Part of a small language model's weights.
Training: a variant of Muon for these matrices, 318M tokens.
MLP neurons of a small language model. Each row is named by its layer, matrix (down: output weights) and neuron, and shows model dimensions 0-191. Each number is 500 + 25 x the weight over its row's rms, rounded and kept within 0 to 999. Numbers have three digits each.
After each neuron's rows, "fires before" lists the tokens most often just after its 100 highest values on Wikipedia text that the model never trained on.

L9.down299:528470478507472500494499453483491496499521540487522516541507511525496493527547523487503500498466468531511482457517507521481493498448558446523495513478534511449483514499501490511512517518487499523501512480517511499506483504502476452487501487532496484468483508497497515549484462485519494525531474490503528521467418509537512524497445475506491503432543470476544472478487494522504491512486502503518511513482518486494509538490527459479512548553479527502510524474505494508539479513503522503465509555485501496465464494483550520467516496512464515521466510514528533514527465478512439477
fires before: "===", "==", "A", "|", "The", "In"

L3.down152:503482457537483513535476529486500508463483508471497488504504499515503509490487531507494484482550522506507520510504529487518439484531535507528485527512512526482483511486463523462499524465508472520548506527513509506486448477504476510492485485454474471516508499490580510507489484493519501527468500469496469467517494543499494518485546516531488486523479525472486498557497472513507499481493536499500418508537498499447494443504531472509509511465495458518470501515509495553472519513472491548478519503497511528541448523480479493493467561523510486540514468537511458499510507492510505490
fires before: " ", "an", ".", "t", ","

L3.down197:512540483484501497501515432541471500511491490519505481502506514493507469513508475473495494488508470459470480500479458498517500496497546505531494503496543482509483481520501522503494469522490482524485508512481445506480557529451510489475485521528501501480544497500516487474510496518483482480538496501497493531493500512523484537483521503530520536473525452509438528514503500527551493485451541508553525467477481464466509498506440539544504445523505489510492475526493487484470531498472467491487525534513471540513479540511449484457536513458536533502513505544503510532487540493493489530
fires before: "ic", "ican", "ar", "is", "amp", "an"

L10.down22:481516467516487491519473505507492520476477498527495488524537502509475546465464554460496488507510523519495502489528479518474488512507522550473452490510545490469480530498479528524483546516526491475478531534509508526475437463476509483535523527474497518509537494508500489485497503520464513454515479526548460457489481503457477495498506492457514463495564499478511485528537543502480489515488518528484503529527495482507465550494544483482507573520480526469466532517529514510475533488499503523458521490474491472508515483503501467499507519471481515515494454491455495476517508503532531482
fires before: "t", "m", "ch", "n", "ound"

L11.down221:499502502499480513536484515521480499514487467549492471496497485480512506485493489489540535497467505501494487513512484514537480557499496476505550524467499492532494469495445498478492523480565503492553489482475509482526480523521488524527485528559491507490457510503505496467457488488507480524451502508506493507498481453479439497492522537504478527514520536503471525489529486560558466551547493468494507515473488470525483490499530521518503517483522502485531510468474471467476548493485499535463539507445542506521515537458512484486496468512475487485478530493520460511475479484505532486
fires before: "ment", "er", "ing", "at", "d", "her"

L4.down145:508498517474456498496493529508554532485485466495468486466506483505504520542489519488509471528450519530466508484463536491542526499481524464522476507536509565492480504467484514490529537524503523506460469497540519528463501502486529492524492484480518507505502497485518473502503471548496499514525520491420501514500475498493534470500514479476478523488442499504504509492528481510488496517509458495501481528506485523523488501499470482513541551509486492494552545520466506448464512473472525504481459513519484480535498450487477521489488478551497505488513592512495497497486491474498502461
fires before: "i", "s", "d", ".", "S", "p"

L9.down259:522494523508483495536523494511545516544498521475485513498514505522492527529474534466499507445454523491502500509472486506501494483543540427461491458486495525492508563494554470505483513503488474486512487520487474537465508507519517509489468496493487487489479543518506500522514523463446501455492529506500481514489522521510505482462496494480476540532504531514536489533501548499502501452478478508532528531514481493493463470545532479518502489478521529497522512482493467476474529467470500477521451516523488506482465473504496484513573499501488524442502490520474507497547521446476509490
fires before: "al", "n", "i", "ore", "land", "s"

L9.down426:524488515526501482477484460504502547500513514499518507497532495545508466523493477449517508470504486492506506512480483497486506479500496473534484511491484514446524497510504468444522493504501492506510487503534474515510478511505509508557503502555461470506506494496457468516462514450521484539492443470514548510476436480510495522484513473490509510453519512485533454483512522519520496496482534464499522490527490464478503488508488470542509593509489526510516518477533533508525493489487536506490524545525487519484519512459562493490479533509504547539485512495486488479504462476469525453
fires before: "==", "===", "The", "A", "In", "O"

L4.down32:488568508488534458481472524475530475521519466483515497510500513497458528517476526527516483510469493462467534516509525517514511474447506540525427508548497500491498497471483550532522531534487493507436510497468480492455422500480542509521510509503529509447519546536515488490463502521511506464482511489517514533457499481517517536489534545504496502490479538502487492494479490487474483495527507529472486497509478491465482471499555507507476530474515482489517505506497522472514501525493482533456522493516484539485498488487504485470462519507468538510520517490459516523464505514489518500
fires before: " ", "g", "t"

L3.down199:504499474487533551515468484511466497487475537503454512513507520480488471494496541529511498494474519481483511471508540535507492447487504500538498510535481461531494539474487479490512510509476545507504504504502472453475446493555494501505483503501507538487495489476510494503495482510516475507516464545504469505501521518494505503479525526489414467434514492514477514490485474550497509478497480498503472555553522522517548469517510450491510502512469457518499503515486534532560515483525495479505477483481496494549527515540504468465484501484487559489484497494490469542467521478492487504
fires before: " ", "h", "il", "ru", "an", "ff"

L2.down640:526491520501479501510494475529513480449503487528478494473507526510512452449471527521494476520494491473501473501489472523499492540475538448522511497521516517564493517524503453524519502516486486508500503514486481496524483509517489482499508532482557522472467545485512525444485477486459431488510456509518463498517483473528519531518516467515493475468510493495517515481499479499508466488507517491535479472487526504567522507528453482491537443491479536485539493487531527520551453532485512487506497513471532521532503496483497479484534474468554528495500464514503490487502471528492517457
fires before: "is", "ree", "an", "ir", "r"

L11.down385:525463509487527529504492501489515445497504549456481453476527515513527480503473522525492512489488467468479482507521518514511488498463546478524492493492498569495565518508503485500523508543541522515480517498526483501524454532476485506464515511527502512470518484460467482482474501512511496508518452519470480483482484543507437487506521519499521473503497567480495485497470475517522483531480552523428519515531471485489484490471506517509554526512504509481493518508475525488454483553499457507489501504512485499481510505455483490496490481468529518542518480510524530489529454516537494500
fires before: " ", "ing", "h", "e"

L4.down77:483520508499492493486517506499564483486503519536517485463482547489504514508500503520444497491496471473451482512516500506539489460523471477486486489475509542480492537489507487472535534517445450517497499497487470502463499503492487481528480543543494528509518523494518510543485483469462519448482502497488470484509530562516498535496429497496510554528462512506548476493481515495495483500517493495497473438528491472491496477478553518544498512509508500505507518534544496495540504477494519495486495491513515541513492500517459508500467512534479469494493473507492558483442528547510485519
fires before: " ", "00", " and", " the", " a"